config.toml
n_layer = 10
d_model = 320
n_head = 5
n_kv_head = 5
head_dim = 64
d_mlp = 832
vocab_size = 2048
activation = "swiglu"
norm = "rmsnorm"
norm_place = "pre"
norm_eps = 1e-05
positions = "rope"
rope_base = 10000.0
rope_fraction = 1.0
qk_norm = false
attn_scale = 0.125
bias = "none"
tie_embeddings = false
parallel_block = false
init = "uniform"
init_std_qkv = 0.0168
init_std_o = 0.0
init_std_up = 0.0168
init_std_down = 0.0
optimizer = "adamw"
lr = 0.000989
lr_mult_up = 1.47
beta1 = 0.95
beta2 = 0.99
lr_head = 0.00734
grad_clip = 2.0
warmup_steps = 553
schedule = "wsd"
decay_fraction = 0.623
decay_shape = "pow"
final_lr_fraction = 0.0
batch_tokens = [65536, 131072, 262144]
seq_len = 1024
doc_mask = true
train_tokens = 686400000
steps = 4670
dataset = "wikipedia_en"
MLP neurons of a small language model. Each row is named by its layer, matrix (down: output weights) and neuron, and shows model dimensions 80-207. Each number is 500 + 50 x the weight over its row's rms, rounded and kept within 0 to 999. Numbers have three digits each. A neuron's up and down rows have the sign that makes its largest values positive.
After each neuron's rows, "fires before" lists the tokens most often just after its 100 highest values on Wikipedia text that the model never trained on. A number after a token or word is its count.

L5.down591:397555560537566547567543451539552436519560453475610431495513528527518473501533508511495469561484564548491564548499517454441503480521493534470558525444547481521515525529588497530611528410521494521401539519570520535484483628589487475518508455481503531419667501633575443440557596450550570503474587592560534544491525491500563456536501502491550472486476511461452377551543503426527508533473
fires before: "s" 22, "d" 15, " of" 7, " to" 7, "th" 7, "r" 6

L6.down603:457492513445529378472545544476547499425502491582516444508582488535483528592457525434476573497523484532483489451497472492558488549484485569434490433514408504497559501506582480475463389477492588413440453457490442504470510559520506488432533559457477509393444550425422476452453527498480517565531522427579595518437416566453500531502474490544427469500520446528538480532485498540511498450481
fires before: "s" 23, "ver" 11, "od" 9, "ing" 8, "u" 5

L5.down501:532427597392539501536488466518487453414469511511553479410410528511561485497560467588478479503534458472460504473460451513482614570472560547532455492445485601521540515597384489449408534413537423457481521444457423605547455592572465494497547476484543478524517448517588541542473441449566515448504484487499511466463522519383436482551490458405461578508506516494546459482477476564576464361431
fires before: "s" 70, "t" 7

L6.down234:494496558514441454444502503533519550432506567524532464443561457494541416507521514416542547571505464467479504420565616437581555527487480515475481510513515544478451604388552480533624507455591486485465542539476574586555467565508482561558501503500528600480564474418461489554495548437459572502536530479533481471521499620514466486476529391565512512464538512479429530501465489429496438572539
fires before: "\n" 36, "al" 15, " U" 7, " the" 7

L3.down238:541497511479495512531497446441480549484502437444483555423454534457475528496481467452464519540481528457562486522511559469481509497502462610511414569465521459610543468520465484438582502553451537547511496524502478503493493479492375492496458392471578497440468541464475423458518479508487560510394485472408479490562494552427527515491474553435554534483425550535523586476507456547443391434453
fires before: ":" 21, "–19" 19, "–" 6, ")" 5, " –" 5, " |" 5

L3.down798:413503588459457363528421523571533494441469518423480413472554455548405482478542436499573454490496456557652426508369526448516429511535521450447459495484560525477524455502540431511495566491569479490496477465463466500457546605490494579442509422537486437513536561477464482470529495489538484619483428584456509575507496474479484493510450523425470524451444571567493488505476545518552491582353
fires before: "ver" 14, "y" 11, "od" 10, "al" 8, " to" 7, "s" 7

L6.down107:403458566579484470441520584526544501531349438479495495448515440476483494524376452520503518477485469533496418418484533434534493537470475515422568564443499513404447534502448579513522504487444433482578442449449492445388509508444532512465495535544567528527416423480495510547458649538448446518497562458522517584501560483525500624505427514527487546623531480580434528521489553539548471457592
fires before: "n" 30, "min" 15, "vel" 6

L3.down493:540439524553522419555529468492556493431470532488526507578358505520536497508397505444477477469556467363536555512466520571533503470458531510513427555477629552476580524544515403546458482469451474430505500485469558537539508403532503565478493495514396515516455508400529536567516509481580564576493447484484571456484482462524520492420478495563492539462538507482582518590547466443439458517477
fires before: "\n" 72, "n" 4, "ist" 4

L6.down729:364537511459610583401561547424434537520440535550537462527502480512469497556433495513466499463440435470445509496569530543527508511528472524493475575495475457502463506533584520497563469508541494464567469531537454439431481454602542426435534494427575429476589502519594604543470378552501483514537487486439567456542449458517535457552514469480523504556463460509581470401434434455608492452546
fires before: "o" 32, "ence" 8, "ent" 7, "d" 4

L5.down260:536517490475534562465415495450460504426457500476516503494519509531463484586364441522480497490529476458477517528421398506593430459508532513519601451536577524536490468456432508470577429500480582524561504468509593556507518447558585476398456440383520448458488583507482456447496519515566571499589426490525458421580451486511604446496501492407437429524552518544638557490515408505430504491435
fires before: "vi" 15, "rect" 14, "ed" 8, "ff" 6, "v" 5, "n" 5

L5.down94:517513549423536585484519572499510483429452469571572579507454389547469419526575551494604445419528483497532462449477472526566584544460500510594483539473532503503579461436454571490468468477566503519517591518507465476547487440437422488505528454564501570512529447460624490492471488513469504552396465481458496426509519445471522542487445477554503443458495484518476475533449445572551527550430
fires before: "===" 20, "=" 14, "==" 14, "S" 8, "|" 6, "-" 4

L5.down141:445518566576508456450459542546472555536492636510488403543453495543499497481338417595520566475477509533523486480495544538489456511562421538503567493492447410541490509505529588388469553568577484482464483408466518471630500535403471424625483469471506512491523493477533544470486448468410538499477473526521451615479397634382496443512554469415458451521439480482499413438506515435548516500550
fires before: "te" 17, "an" 15, "y" 9, "ver" 7, "al" 5

L6.down106:492552519511491459505507585490599454379505520520548547434583465539538471476541541473496467454577501490485594413516496518456481556467472487475505472523590520509541452583514546543525419488544544539456539450546454559522520519510478573549499497551455590555388555425483522474467533582567545497505540496538500568493476486436496492537378496483467566480517556476496422526578513482495489563601
fires before: " 19" 36, " 18" 7, " 2014" 7, " 2013" 5, " 2025" 5

L5.down710:516558494507548476501534517502556576555478512536536481439421542496574454507482573438607524450459478538436694444503500435465444546465452538555418559574443579387430574576514440544533475508560475526526418461532522505502558430559532560561476421564524446500462600595610537541470534518507398470479497518423566489450461449501456495531544507485485449459457466450554483536537471439512548494534
fires before: "al" 27, "ic" 15, "ical" 9, "ia" 8, "ist" 6

L5.down551:472445451469504560435427530499491553518470501558509449486437500493468578589524578480502488475553456512413502480441421440535497557541465520423441448534535468381530537463551501593478541547462387505482617453512456492523552404491536405467540436548467504441481478424574510516522488588499478473505562565438505446518508444506485566411432557549454485417449513430511509531422531434456553549572
fires before: "4" 19, "7" 11, "6" 10, "5" 7, "a" 5, "10" 4

L5.down230:560410523462459519491456356427546418510422502496492522515592529536595504583513456584440488521489521441496420491499523573550475488442500499423447525503563443483504553594487520444544461434500503429444511463519542465504542450489472528499522514491578504540473490461545533508441466355477498453514608496484491497500405558524461529554478445607517540506529497529503558505467512505463539418463
fires before: "ed" 21, "ing" 9, "ment" 8, "ig" 7, "e" 7, "age" 5

L5.down217:526537474508532508511499523501476509462437506475446559519544516504624459559460494634515554511507567564563487525531562451453490531461466497496561478467461489490546545524469485480420521550543548458521503449496554550500531466514498515508431473536536500552477491664588554565464545342505510351439477482498471490402497494434536487513456468476514469538567492498542490435475536468442522441505
fires before: "ing" 23, "ed" 21, "ment" 19, "s" 5

L3.down558:530504515462451569445578479485489447501566472460558525479536515514403480478477496555504527544432564410445471487549528510492514531457488577493591505612519429497522497524436557459528461424498512585478539529516574514409521443400487423505516514476431489540553404437514484503538519464371470447470442404540503435443573468436491442476520593429445626504512503514546495597422535524408485423497
fires before: "s" 23, "u" 13, "t" 10, "ft" 4

L6.down252:515560452485553445451602511574473457443476529416482455526436572528490482558493399531561517550435509468534508540451513470512480526514463501505423532463477523485582473496529550553559435484591460512497522484418498448477489431538460506531512406580518580545436524577519539528551514445468552501595498475422521425426426477484465444472521528519452547443477491573522422532527480487616542580479
fires before: "n" 43, "st" 10, "s" 6, "t" 5, "ning" 5

L5.down261:417446454467443494522459449545539531502460448584530501481490558440518499610535496470508486610559519432459496481486487499447554481452567571516495455443526419458520434504511551506530467475431452453424561456485471511503528487511564498605508526451439503511570444471520463503485464488478476446599442469553495465446410529583449557581412523509504549516514452540587522456548469554425457441557
fires before: "t" 23, "ed" 16, "o" 6, "es" 6, "ation" 5, "ion" 5

L3.down784:502502429441547496457505462555588535502512419460502487499509565462479471523482496512433465489416514568525461521499492441486540528567512535446534562531454572423506585436452518477485575457442532575516527448484490559446473488555430475504507566409607530543506446543513518490494504501503481564496579482481434473512545522486526452470450493463496452578521502573575549478529483466442502467614
fires before: "it" 24, "ru" 6, "ur" 6, "all" 5, "ign" 5, "pi" 5

L6.down619:559562468499528578464504554532443551565509416515522592572507632559496411443417378500459487433496450464460519438523510470495532526540550504545544530535517454550559464563523571508481492592517638462535556452576504519504582511461482505461424514498541506468493478397655556555519518471510553525540533527469484408338528429466484495516411475497454485522475466508414428547514605437475589588544
fires before: "=" 24, "===" 13, "==" 8, "C" 7, "-" 6

L5.down339:498479457541528453554483580538576488387552493505567490522491497472542391490313534452516624508497492500496492443431523451476572503483468509483566473522482515497550468480564632572433460479434563446461495428500492485509517398454471507485501479551570447494483498544479468401401524474545476572580537447479499501514567448467535567442518448438454434406520485435517520540463490510479471453562
fires before: "it" 17, "ain" 12, "ition" 7, "ual" 6, "ized" 6, "ur" 6

L6.down408:458519542434437602517488453499458472505529548443412523499484447539455411479519486489465464483527545526501562482470455506507504598435514524472467500509569438544546465501416534517536530535529537365455538437464539401456513429528510468485518494467532501523546483432486510439519437551498484466597435398577482463559478567519431451503439552503498396452497518575544465574569508556485532517473
fires before: " the" 46, "s" 5, ":" 5

L6.down598:535552539434514518464564494591517558437466437535512547479590462503503502438464406462522560506455521506497523430516482463404599531516507421437460544456543518582409464598564478454583556548508482464470489414476567583554490470539431524431421474522466527518509471539508497512491473467469517573552419566515485594496443444621393502451501442467501502518503465549499533453389543561448500504548
fires before: "al" 35, "ation" 11, "ated" 7, "ate" 5, "ia" 5, "us" 4

L5.down259:570431500489573468465556585454486446539351487420554517501460488585535439492484483585538546494443552477496521502431468457460496552538528433485493469488522516499418473494597550531526489417435493487474563481523479567469422483474560507404515496542500415494460499375412481487555522491501528568566490585504397517502473397461557504541465492610513463539548665446436499453550509518510493443522
fires before: "n" 35, "min" 10, "s" 6, "y" 5, "ical" 4

L5.down799:520452501547417503515482408550619439454542470506481593539534455589504507512570550455447549436528484443305527545589465512504579556467469545472437454517424583489525498523560454558491511545534563512382483473490534540490516508522519452576458458472552445469554426478546513526505527556463534442506436620457495522435541476522453439545551536576477516474482540521540474528538409462393516528476
fires before: "s" 23, " to" 8, "ed" 8, " with" 7, "ing" 6, " by" 4

L6.down73:526553517525483529529612525506475440440488513559544478505489625437422485623562581487532529537518520447491499493535436382481515461460515570522558448504438587469487461472673489451464499541501509587415454518548481575499390593532537500567501597435490438536562566468527447504445485450490461485507426518565455453454495506590453528457467535395487442558541569498550538448486517532447550561507
fires before: "ion" 18, "ive" 11, "iv" 7, "ful" 6, "or" 6, "ed" 6

L6.down777:449543496433563588560470582484533538498447463456518580479505465448515519498506455557427522466569539577501443434489526530526498454550486494594598563551507453522498424551509576515518482491561554420552585469568442445430583445468501503485388455458494462498454473476570586507471548458511491445500579413520585538461512508512465530587489481458482577439543480603429487501491545477542504485499
fires before: "==" 29, "===" 29, "=" 11, "-" 6, "|" 4

L6.down246:401424441544457530538441483510526455486633390497537437492516503560521488479422489457327491472461511492494542463520574520462566451493522454546473454505504529415516508518501543409492584423524466573528455441463440581441477402505467564497599565399481531471488605588549536564499445457495453494517442507481467418597509507522527496464511551600528424426478385485493503492523480467482576490539
fires before: "il" 17, "th" 9, "di" 7, "d" 7, "ph" 7, "n" 7

L5.down771:507436506485489458467427451588521476546408512551541583434496586469493529497440500479461459526521471538423491502497580536605608442490510408481552468469488399490426478552502426480485539563571577588569512568503496503519509481446401482508545507558565516497596544591530499414482466506443473480599484491440419515398568559565453466512430470457512430537578509486492502464384589445531556548549
fires before: "s" 29, "ct" 11, "ial" 6, "ant" 5

L5.down380:467469457548558511491518478518500549373496424519506554492525458513540525494425429515458414502500501531495567438520537500579441547535542496462536505400572476504565495447587500432470527484557501465547489511554440517480518470476504533527599449559523643558466375575530478438557512398464671539528509454405495492566471479459485587546525461529425489373465571547550443546585481455542509537507
fires before: "-" 31, "s" 21, ":" 6, "n" 6, "\n" 4

L5.down302:456517452555525497514562441484520476512492432555504537370550515432472468498578574595491464520509576570525536497432564472542475480449492525508550447411502558551444424537442527488525508553466526460447539421436501529475587492578530532566596583507491495527551516563526514528452436526529450461541573439488521521592584461499547411543533492542434444418555438547482582499500511506477538553512
fires before: " as" 18, "ed" 14, " in" 10, "ing" 8, " for" 7

L3.down706:560514531510359513511386476436524524644528659518508472466487463549502537438523451539559567596483459529465481538657473468474379522535492560544550514540561487462527438438553526542460531560556476529471625517425472424504517478592412517562516502418481458531504466496418510463521614511496490532545498501513520463581502488395469498545433454440450544457466356511482537486559508572462515458582
fires before: "ic" 22, "tion" 13, "ally" 7, "lo" 5, "ation" 5

L5.down608:483544485554486591478480534515513545540534516448470558541427486494511627484532526510449534499588534569525486497536496587620556374462491467478520430541489529491530574536487437512448519468496532603480529659527475495481540565474440484497497577452465518480580412500511524466514562470503455615512458556410455489444515589467567499380502449533544476472485498474504598561473443504435434543511
fires before: "v" 17, "est" 8, "u" 8, "bu" 7, "d" 7, "mp" 6

L6.down194:485482415512532419551494533520484468422404520472463543476463505537541508475404470431496551423528473545554527485545467495481390470477539520459537444496493472553519573549579535519462509520513513496501508451589459512541499591513511519460536546521515446571585556539500437531536439523466502470400430492459399491473446438489442489430479335538541460527459482504507509547367500472625508467585
fires before: "ct" 23, "ction" 14, "s" 11, "bu" 10, "ctor" 4, "u" 4

L6.down500:561518516534519529596565506502421523479411478545516507484531508518565514498546454547402458476536460520424391424513551557536543507402545490545469531485566411542455500607507413555563480526601515403586614537512459503458485523446430548512485503616539438497566548482538473549438513441502351455471536520503542475450509576474527515434492573569561524478487531493408459528453521511503521442519
fires before: "tion" 14, "ted" 13, "ence" 10, "ting" 7, "ent" 7, "s" 7